Weights of a small transformer language model.
Size: width 384, MLP 1024 ReGLU, vocabulary 27047, 35M parameters.
Training: a variant of Adam for these matrices, 382M tokens, 11655 steps.
MLP neurons of a small language model. Each row is named by its layer, matrix (gate and up: input weights) and neuron, and shows model dimensions 304-367. Each number is 50 + 12 x the weight over its row's rms, rounded and kept within 0 to 99. A neuron's up and down rows have the sign that makes its largest values positive.
A block is one neuron, or neurons of one layer that tend to fire together. After each block is what it responds to, as a language model described it from the Wikipedia text at the highest values.

L2.gate210:68 37 54 36 31 46 49 58 40 58 76 54 52 46 54 37 62 57 65 32 53 52 43 40 49 52 38 39 52 46 45 55 45 32 50 36 54 37 53 49 45 62 69 63 55 39 57 55 53 24 57 34 51 47 59 40 60 34 40 59 64 65 44 47
L2.up210:50 52 31 42 39 39 47 55 54 35 65 42 57 31 62 51 49 64 44 16 51 57 54 62 54 60 67 56 42 49 47 48 57 64 46 48 52 27 42 45 68 44 50 37 38 59 80 51 37 37 56 42 39 53 78 62 74 32 53 73 23 61 50 71
L2.gate323:42 29 56 50 56 50 54 42 56 45 31 39 51 63 57 45 60 63 59 37 52 49 55 45 36 35 57 59 38 55 65 53 49 45 48 46 66 35 51 60 54 55 42 58 58 49 35 48 84 40 50 45 48 43 41 50 53 40 38 53 59 52 38 63
L2.up323:58 47 79 48 29 51 39 63 39 55 62 47 48 51 48 45 81 55 52 38 59 43 44 46 52 48 59 66 49 30 75 51 25 40 61 58 42 54 54 54 50 30 61 60 45 71 52 67 44 67 42 47 40 39 60 38 60 57 54 68 36 33 38 30
L2.gate472:63 33 62 54 26 40 56 46 50 69 56 69 54 41 40 63 68 45 46 55 69 65 24 46 44 55 48 71 62 59 56 55 32 22 38 58 28 18 72 44 39 44 37 48 62 50 49 57 61 17 56 45 47 48 71 61 45 45 54 40 35 58 38 46
L2.up472:50 59 67 58 51 45 36 56 48 53 73 49 44 42 57 58 67 46 49 37 56 63 46 73 27 44 54 59 61 44 44 53 51 56 41 48 57 44 51 57 48 48 38 46 45 41 48 66 52 56 58 48 47 59 53 44 83 60 56 64 58 19 33 54
L2.gate817:21 62 31 42 47 30 19 64 47 57 47 49 58 38 35 37 65 62 40 46 40 53 49 59 53 73 22 45 72 35 44 46 54 60 48 34 69 46 40 53 59 55 47 35 45 56 51 66 57 56 60 43 56 56 36 69 45 40 68 42 49 69 66 48
L2.up817:25 66 40 58 57 31 31 66 54 58 49 59 56 50 32 47 52 57 51 45 48 50 40 53 33 66 37 34 66 44 44 43 37 46 57 44 63 41 52 59 56 65 45 31 35 63 50 52 64 64 77 39 53 54 31 59 46 36 68 40 52 57 74 53
Description: Birth and life-span nouns. Fires mostly on "born"/"birth" (place of birth, unborn, by birth) and related nouns like death, career, season, term; weaker scattered word pieces.

L4.gate122:66 48 68 51 52 52 31 48 42 52 50 51 32 47 52 56 85 42 26 57 56 56 16 47 60 66 63 38 45 70 48 37 34 54 33 54 41 49 54 70 47 67 46 60 48 60 55 28 54 40 37 46 31 58 39 59 51 44 42 48 65 65 53 37
L4.up122:48 45 55 39 65 46 36 62 44 72 33 41 25 85 40 54 61 56 28 44 45 42 34 61 55 51 49 42 48 49 46 46 67 56 58 65 52 32 41 48 71 59 50 60 52 57 55 27 51 64 48 59 43 43 51 69 44 42 35 56 44 47 59 38
L4.gate980:42 23 51 52 69 46 42 60 43 47 67 59 56 51 45 48 60 51 31 44 40 56 16 59 53 52 63 43 39 37 56 36 38 50 46 62 40 26 44 44 75 47 46 60 60 45 46 46 57 53 47 39 44 75 72 55 45 41 32 62 59 60 46 24
L4.up980:43 50 49 58 36 37 70 45 33 26 48 52 50 59 42 57 51 52 23 61 42 51 53 82 39 67 64 59 56 48 32 47 40 59 54 48 50 48 20 67 42 75 58 56 36 65 44 45 77 38 37 44 38 84 43 45 46 48 53 48 45 56 48 33
Description: Delimiter after title cells. Column separators (mostly the pipe, sometimes parenthesis, comma or colon) right after a film, song or team name in table rows and lists, e.g. "All the King's Men |", "Chinezul Timișoara |".

L5.gate148:48 51 33 49 85 60 58 29 45 57 54 55 42 36 61 73 64 10 52 42 41 55 49 44 55 41 27 79 48 39 45 27 60 55 32 10 60 41 44 53 42 51 36 62 65 64 49 31 64 64 55 28 49 48 47 41 61 53 44 32 57 55 44 57
L5.up148:55 35 50 57 59 51 46 39 46 56 47 46 49 45 71 54 38 35 45 40 61 52 64 35 46 54 58 58 30 67 50 41 59 51 50 43 47 29 49 52 41 56 51 36 37 47 70 38 51 44 45 65 47 32 57 55 55 74 45 33 66 53 49 43
L5.gate342:33 64 26 58 46 28 08 53 52 36 33 65 52 44 52 59 68 55 56 59 58 44 34 54 49 66 52 63 79 47 61 51 33 58 40 51 47 44 63 46 37 65 65 62 26 58 42 63 61 28 50 44 59 44 54 63 41 57 60 45 60 70 38 28
L5.up342:66 42 49 49 33 54 38 62 50 65 45 41 54 34 52 62 44 40 76 46 61 42 39 33 43 59 76 59 42 50 36 36 50 80 48 57 57 50 75 70 58 57 36 50 55 52 41 56 47 50 37 45 47 53 43 48 41 64 35 34 30 48 62 34
L5.gate349:53 67 26 47 38 30 57 69 72 44 48 64 51 61 59 65 37 66 46 45 64 47 48 40 62 42 50 50 56 48 53 73 24 53 56 46 72 43 46 53 44 53 34 62 75 42 46 42 68 37 67 62 64 68 61 66 39 44 51 40 53 49 77 57
L5.up349:35 62 31 59 52 38 43 55 45 39 42 47 60 55 50 02 68 38 55 44 40 48 42 59 50 54 59 46 43 76 26 46 65 83 57 19 54 32 51 53 52 52 52 73 49 65 68 47 31 41 69 54 59 56 57 42 37 61 54 49 55 68 48 38
L5.gate490:43 50 43 47 55 45 35 52 49 54 43 53 58 59 60 54 70 39 61 38 51 31 42 69 44 54 57 50 59 44 55 40 48 41 55 30 47 52 58 50 48 77 47 46 58 50 61 38 53 26 36 38 52 57 65 56 47 56 30 56 22 55 39 41
L5.up490:47 52 56 62 41 38 53 61 47 40 41 60 56 62 68 45 53 60 49 53 90 41 68 56 64 53 52 38 55 75 52 32 33 56 56 45 48 64 64 52 55 62 53 69 52 36 42 39 52 41 58 35 46 44 56 63 45 55 41 59 30 39 66 38
L5.gate603:36 40 32 51 45 45 27 34 53 37 28 47 50 59 40 49 68 50 52 50 36 52 39 63 42 38 48 37 57 54 61 44 53 65 52 45 59 45 70 53 41 77 46 60 55 40 23 44 53 37 57 43 45 56 52 47 46 50 23 56 37 77 42 39
L5.up603:44 60 28 36 44 38 45 50 56 40 43 55 60 71 50 38 36 57 54 56 50 42 62 57 58 52 36 43 83 58 46 49 45 38 56 43 53 25 47 50 21 44 46 65 64 41 22 44 35 31 47 54 56 62 48 37 43 50 12 44 38 68 45 43
L5.gate669:29 46 40 36 48 37 51 59 46 53 36 51 71 66 59 45 45 67 58 59 56 61 55 63 53 52 47 45 64 62 60 37 38 43 62 55 57 32 72 52 65 60 55 66 43 18 38 59 45 41 46 54 55 53 81 71 49 53 49 44 42 57 34 40
L5.up669:55 57 40 58 46 58 45 54 72 56 67 53 37 50 25 57 41 33 58 57 27 30 46 42 47 62 52 60 43 54 51 62 54 41 43 32 37 52 21 43 52 32 52 42 45 41 72 62 63 73 46 47 63 75 47 47 58 54 57 31 38 19 71 53
L5.gate684:58 58 54 58 65 49 44 54 48 52 56 58 51 46 46 50 61 50 55 47 38 59 48 67 61 68 49 48 72 64 67 25 46 49 56 27 52 39 58 49 40 71 42 54 46 49 41 59 43 47 66 29 61 64 70 76 25 52 60 46 39 68 68 28
L5.up684:42 51 35 42 61 45 35 60 62 51 54 55 58 56 47 50 45 22 70 50 54 49 36 35 57 42 51 46 67 46 60 48 31 33 33 33 47 43 55 47 75 54 53 63 69 65 54 54 53 52 56 51 49 42 67 14 62 29 50 55 54 46 55 77
L5.gate984:50 58 41 32 41 31 46 52 53 49 39 52 73 49 69 53 40 76 38 24 49 41 50 73 40 43 41 35 66 66 61 58 22 46 46 42 53 51 61 79 55 58 50 84 56 31 55 52 63 43 54 69 69 50 80 49 21 38 47 26 39 44 53 31
L5.up984:50 63 66 69 38 57 53 58 60 42 33 39 18 57 54 33 51 31 48 38 60 61 44 49 56 69 47 51 72 60 53 37 53 47 54 30 59 63 35 43 42 53 69 35 47 52 60 61 42 32 56 63 63 37 21 44 55 60 43 63 47 55 52 45
Description: Main verb after subject. The main verb right after its subject or after to/who/would, often a word's final piece: ran, has, chronicles, manufactures.

L4.gate713:41 63 33 55 38 57 39 33 61 21 53 53 76 62 48 56 55 45 40 33 51 51 47 56 26 53 50 53 55 56 34 50 31 52 65 42 56 54 54 59 43 69 35 70 40 31 50 38 62 38 57 47 49 65 59 55 58 58 54 45 44 47 53 42
L4.up713:47 75 37 70 47 50 38 42 67 20 66 51 73 70 52 42 38 57 52 46 57 57 56 33 35 62 57 65 47 38 34 73 37 68 70 35 51 58 39 62 70 50 30 63 50 44 48 56 64 38 60 52 44 59 53 54 45 77 72 38 70 37 66 41
L4.gate771:35 58 33 44 45 58 24 55 43 51 40 56 64 63 56 47 73 52 45 30 48 49 51 49 45 56 49 58 58 65 57 46 26 32 44 32 59 51 80 39 41 66 39 60 34 38 47 41 58 39 50 52 58 65 62 63 33 49 50 58 39 58 50 47
L4.up771:68 42 43 79 42 67 46 43 74 22 56 67 52 51 43 40 58 26 39 37 55 68 60 36 45 48 58 70 35 52 41 66 49 36 53 51 37 48 28 46 45 59 41 48 53 50 40 42 55 83 52 43 44 57 23 49 47 60 52 38 51 52 57 45
Description: Finite verb endings. Main verbs right after their subject or after to or a modal, often the -s or -es ending in plot summaries: beats, chases, forgives, use.

L2.gate101:55 43 42 56 38 49 59 36 68 43 43 77 65 57 51 36 46 60 51 49 53 66 44 58 70 48 46 40 60 52 52 50 61 50 58 56 50 66 46 52 29 62 35 33 56 24 67 68 49 22 65 64 60 59 65 58 32 52 27 38 34 70 65 57
L2.up101:43 39 51 53 53 58 48 49 52 73 38 65 74 53 48 76 42 27 53 37 67 26 36 87 33 53 59 52 67 64 49 45 47 38 45 44 47 48 63 59 37 67 55 62 49 63 61 36 45 44 62 63 41 72 70 42 50 48 67 72 37 45 41 49
L2.gate229:49 44 45 40 66 33 45 54 48 36 53 46 51 58 54 48 53 52 47 44 45 52 44 61 46 61 48 60 75 44 59 44 54 36 62 61 58 52 53 58 16 62 52 64 42 46 59 61 46 43 35 61 48 63 61 52 34 56 44 57 45 59 51 48
L2.up229:52 59 46 40 58 52 10 49 68 50 35 52 36 50 55 41 50 59 38 35 45 58 66 32 38 62 62 40 63 51 62 60 34 34 41 70 37 57 54 54 36 50 49 58 43 58 61 65 43 26 64 38 38 64 60 43 21 68 46 45 39 36 52 26
L2.gate544:29 45 48 34 55 56 12 38 40 61 57 47 41 52 47 52 57 48 57 53 65 46 43 28 56 53 42 66 63 50 45 43 39 35 15 42 53 36 67 55 39 39 50 51 41 67 52 36 52 55 59 42 40 50 46 43 51 44 51 35 48 50 70 65
L2.up544:37 49 60 31 69 44 26 39 46 66 46 48 43 37 39 55 61 39 65 48 53 40 40 34 49 58 42 57 64 45 34 53 38 40 30 42 59 43 70 56 42 40 65 40 43 59 63 41 39 63 52 43 38 36 52 42 55 56 65 29 50 45 69 63
L2.gate678:44 46 46 55 55 61 36 44 52 32 73 59 61 50 36 51 64 38 25 63 58 41 31 54 42 38 61 44 68 56 44 51 40 52 48 34 47 53 44 53 45 57 56 36 47 41 41 32 68 43 44 44 44 60 53 47 43 63 42 53 67 42 45 44
L2.up678:48 61 49 59 66 65 49 67 61 35 75 44 55 54 29 53 54 30 43 55 55 44 44 56 44 37 51 44 59 48 46 49 47 60 51 36 38 66 55 45 40 62 44 34 53 51 61 25 66 43 51 48 33 41 54 43 38 67 42 46 58 27 47 51
Description: Transitive main verbs. Verbs such as had, has, have, provide, allow, hold and give, usually after a subject, "to", or a modal, before their object.

L4.gate484:59 70 43 31 60 54 33 38 43 36 64 50 55 57 58 53 63 40 51 47 38 60 43 59 44 60 29 45 50 72 60 64 66 62 35 54 52 65 61 72 57 62 55 57 53 36 43 57 72 52 54 41 43 59 49 61 40 40 55 44 56 48 37 42
L4.up484:32 52 40 47 55 40 35 34 39 43 59 55 57 67 54 72 63 39 70 37 28 50 43 42 50 47 37 54 44 57 63 49 51 74 54 46 44 43 52 45 58 49 39 46 37 35 37 53 63 64 67 54 46 43 58 65 43 42 38 34 70 41 25 54
L4.gate812:40 49 49 58 48 55 45 37 35 55 53 43 56 54 59 67 58 67 47 68 53 61 35 44 57 51 34 46 55 56 53 41 46 55 53 54 65 50 48 70 60 68 43 68 46 53 35 32 72 57 45 54 48 61 72 50 58 34 30 42 49 57 43 30
L4.up812:35 59 42 60 65 40 34 38 43 53 58 50 55 49 60 62 54 71 57 59 50 49 41 54 44 30 53 50 64 62 51 46 48 69 48 63 43 51 41 54 61 69 28 62 49 73 49 54 65 56 55 46 44 42 54 39 53 25 34 40 66 38 39 52
Description: Token after a completed name. The token right after a full name or noun phrase, mostly the ( after a biography subject's name before "born" or native script; also list-final "and", "which"/"who", or a period.

L2.gate462:63 41 23 49 58 41 63 54 29 61 70 27 63 59 46 44 54 35 61 47 39 61 46 54 57 81 44 53 51 46 53 28 49 45 42 60 51 44 76 56 59 43 38 36 47 52 55 34 41 66 60 39 50 47 53 54 57 42 46 73 51 66 63 54
L2.up462:58 26 43 59 47 35 42 58 58 50 57 54 57 51 55 50 46 33 44 27 53 53 68 56 47 54 40 46 54 55 56 26 47 53 18 47 31 56 42 61 56 48 34 34 42 60 46 66 42 52 60 63 48 61 54 42 48 45 63 59 51 62 66 60
L2.gate631:50 50 47 60 52 34 41 34 44 42 50 49 72 26 41 76 57 56 54 61 54 59 39 48 50 53 48 63 62 21 41 36 42 51 35 44 62 48 65 59 37 60 32 47 48 43 60 37 76 50 57 26 59 57 71 48 48 53 56 53 40 70 57 42
L2.up631:49 54 52 45 59 35 66 46 52 47 20 51 75 55 30 71 56 28 44 48 50 71 64 59 41 62 38 70 55 50 38 51 60 61 50 61 58 43 54 59 48 63 42 63 36 56 45 57 71 68 36 31 52 45 29 56 49 44 38 60 44 62 39 54
L2.gate796:49 62 46 31 42 34 36 33 33 46 59 48 49 48 52 72 62 45 34 50 53 60 54 53 54 47 51 48 59 49 44 24 42 57 21 40 55 47 65 51 48 34 31 46 49 31 29 50 74 49 51 63 52 65 41 56 58 70 47 59 47 58 55 53
L2.up796:62 66 40 29 51 42 42 28 42 47 50 28 57 45 50 66 71 43 38 63 36 76 38 47 61 50 51 45 56 42 41 35 30 45 35 37 60 49 74 47 42 46 67 49 49 48 34 48 73 63 46 56 50 61 49 52 29 63 26 63 57 62 44 45
L2.gate963:36 46 33 41 49 51 43 31 55 53 61 67 35 35 55 65 50 49 57 56 49 69 40 45 50 59 45 50 48 37 31 60 50 47 40 41 34 29 41 63 50 57 62 70 56 58 58 56 46 43 35 30 50 51 68 40 56 59 37 59 45 53 46 74
L2.up963:38 45 32 34 49 52 31 33 54 58 47 60 38 46 57 64 60 37 51 59 39 67 42 43 49 57 50 52 44 35 46 63 37 44 46 53 38 37 48 51 38 58 47 58 49 65 47 51 52 53 30 38 52 52 63 39 60 65 43 66 49 57 45 71
Description: Table separator after names. Pipe separators closing a table cell that holds names (writers, artists, places), e.g. "Pablo Picasso |"; also time nouns such as next day, Ten days, On July, and commas after names.

L5.gate35:52 59 49 80 64 69 47 61 38 50 65 67 46 50 40 62 58 49 60 59 53 32 50 37 49 69 45 75 49 47 59 38 43 51 43 56 60 41 57 57 59 48 51 49 42 30 41 34 61 68 55 48 46 62 42 53 57 44 52 46 49 53 56 44
L5.up35:61 47 62 67 55 39 45 58 77 61 56 58 43 57 61 54 45 48 48 34 47 41 73 51 56 52 38 39 43 63 55 56 42 58 48 55 44 53 62 59 75 55 22 49 40 35 52 45 74 33 67 64 58 29 45 63 24 45 56 58 38 48 48 53
L5.gate91:31 48 48 75 24 47 78 55 50 43 45 80 61 26 64 67 39 54 37 53 58 67 66 30 35 37 43 71 53 71 57 38 48 61 63 25 58 56 41 68 28 65 23 48 35 49 55 69 35 41 33 58 43 63 46 56 53 50 58 43 42 55 48 40
L5.up91:41 49 34 70 30 48 70 44 54 49 29 66 60 28 63 79 53 61 57 48 52 53 42 50 52 41 60 59 48 64 58 42 42 65 68 16 47 54 55 64 33 47 30 44 31 42 69 63 28 41 46 53 44 39 57 57 47 51 56 47 38 51 44 41
L5.gate329:31 74 54 48 52 21 40 52 43 66 61 46 49 49 66 51 63 40 59 54 63 46 42 42 72 52 35 57 54 63 50 46 36 33 37 39 54 46 79 57 62 46 35 49 62 52 55 49 49 37 72 19 62 63 55 65 55 67 38 37 45 34 53 58
L5.up329:52 62 53 36 52 47 38 53 38 70 80 57 51 42 59 60 60 55 77 61 72 42 30 37 50 59 58 62 48 53 44 51 34 34 54 50 67 46 62 53 66 47 44 46 48 38 46 34 51 42 66 42 39 46 65 58 62 51 40 54 50 41 55 55
L5.gate493:52 36 56 50 48 22 42 47 55 46 51 57 36 58 44 50 58 38 47 47 59 40 19 48 77 45 48 42 58 46 61 35 42 47 40 57 54 45 49 62 43 77 33 58 70 45 52 43 79 55 40 34 73 60 53 53 41 59 33 57 38 65 50 55
L5.up493:60 44 44 59 42 24 61 57 38 26 35 50 29 65 43 44 73 51 62 37 58 48 35 49 73 39 31 48 68 59 45 29 52 50 31 57 33 54 38 60 51 72 48 50 66 69 57 49 79 45 49 59 53 59 69 55 45 43 28 50 50 75 40 51
L5.gate876:44 46 62 41 63 27 49 46 37 38 61 63 57 58 49 47 53 50 60 63 60 41 41 47 39 28 54 54 53 50 47 57 20 30 41 53 43 45 76 60 49 58 39 35 42 64 50 57 48 64 48 22 60 42 65 49 45 47 46 50 60 72 54 44
L5.up876:57 50 73 43 62 46 36 51 31 65 80 53 81 38 40 53 61 43 61 34 54 43 44 36 17 48 62 59 53 62 62 48 41 30 45 56 47 53 54 48 52 78 53 47 39 52 58 60 67 48 48 30 55 45 55 48 67 46 49 45 39 74 31 56
L5.gate914:54 45 52 54 64 30 37 53 35 38 68 97 67 52 56 62 59 56 34 31 56 39 54 51 60 59 62 41 48 54 61 42 45 55 37 46 52 45 54 59 68 53 28 53 59 49 39 26 53 50 54 52 35 65 41 53 35 35 60 59 41 71 50 45
L5.up914:45 62 50 39 61 37 56 59 30 39 53 84 53 49 44 39 46 61 41 32 62 38 45 46 65 54 57 36 45 62 65 53 62 59 44 51 50 35 42 52 60 62 38 61 35 50 42 31 52 53 50 54 42 57 51 40 39 17 58 57 52 75 48 40
L5.gate928:49 54 45 31 44 71 36 53 41 47 46 53 51 58 48 50 66 50 53 39 52 38 37 60 36 34 45 61 38 41 34 42 45 47 34 41 59 34 51 66 46 51 55 74 60 51 35 54 55 51 33 63 57 61 49 56 47 52 50 50 23 56 41 73
L5.up928:50 65 46 29 45 67 40 74 44 41 37 63 59 39 53 52 53 59 57 41 51 48 56 75 27 37 33 39 33 76 33 45 33 47 56 49 67 43 47 69 47 42 73 59 43 53 53 17 54 46 46 47 53 40 61 55 57 42 53 59 37 54 56 48
L5.gate952:29 45 61 45 55 51 45 66 60 57 58 54 38 40 55 82 52 57 47 47 54 66 21 37 38 39 56 43 52 44 38 31 44 55 36 47 41 49 57 70 62 67 46 55 43 43 34 26 54 60 33 57 52 73 30 63 58 62 41 59 45 44 56 49
L5.up952:47 59 54 69 34 51 51 53 50 52 51 56 54 38 72 57 57 33 48 58 45 37 29 38 36 59 47 38 38 56 28 42 47 48 28 67 64 58 44 77 52 58 35 55 54 44 51 41 36 55 58 19 73 51 39 64 42 55 52 53 48 60 70 36
Description: Field and attribution separators. Separators in infoboxes, credit lists and tables that link a field or work to its value or creator, like "Music by", "Operator:", pipes and "=" before new headings.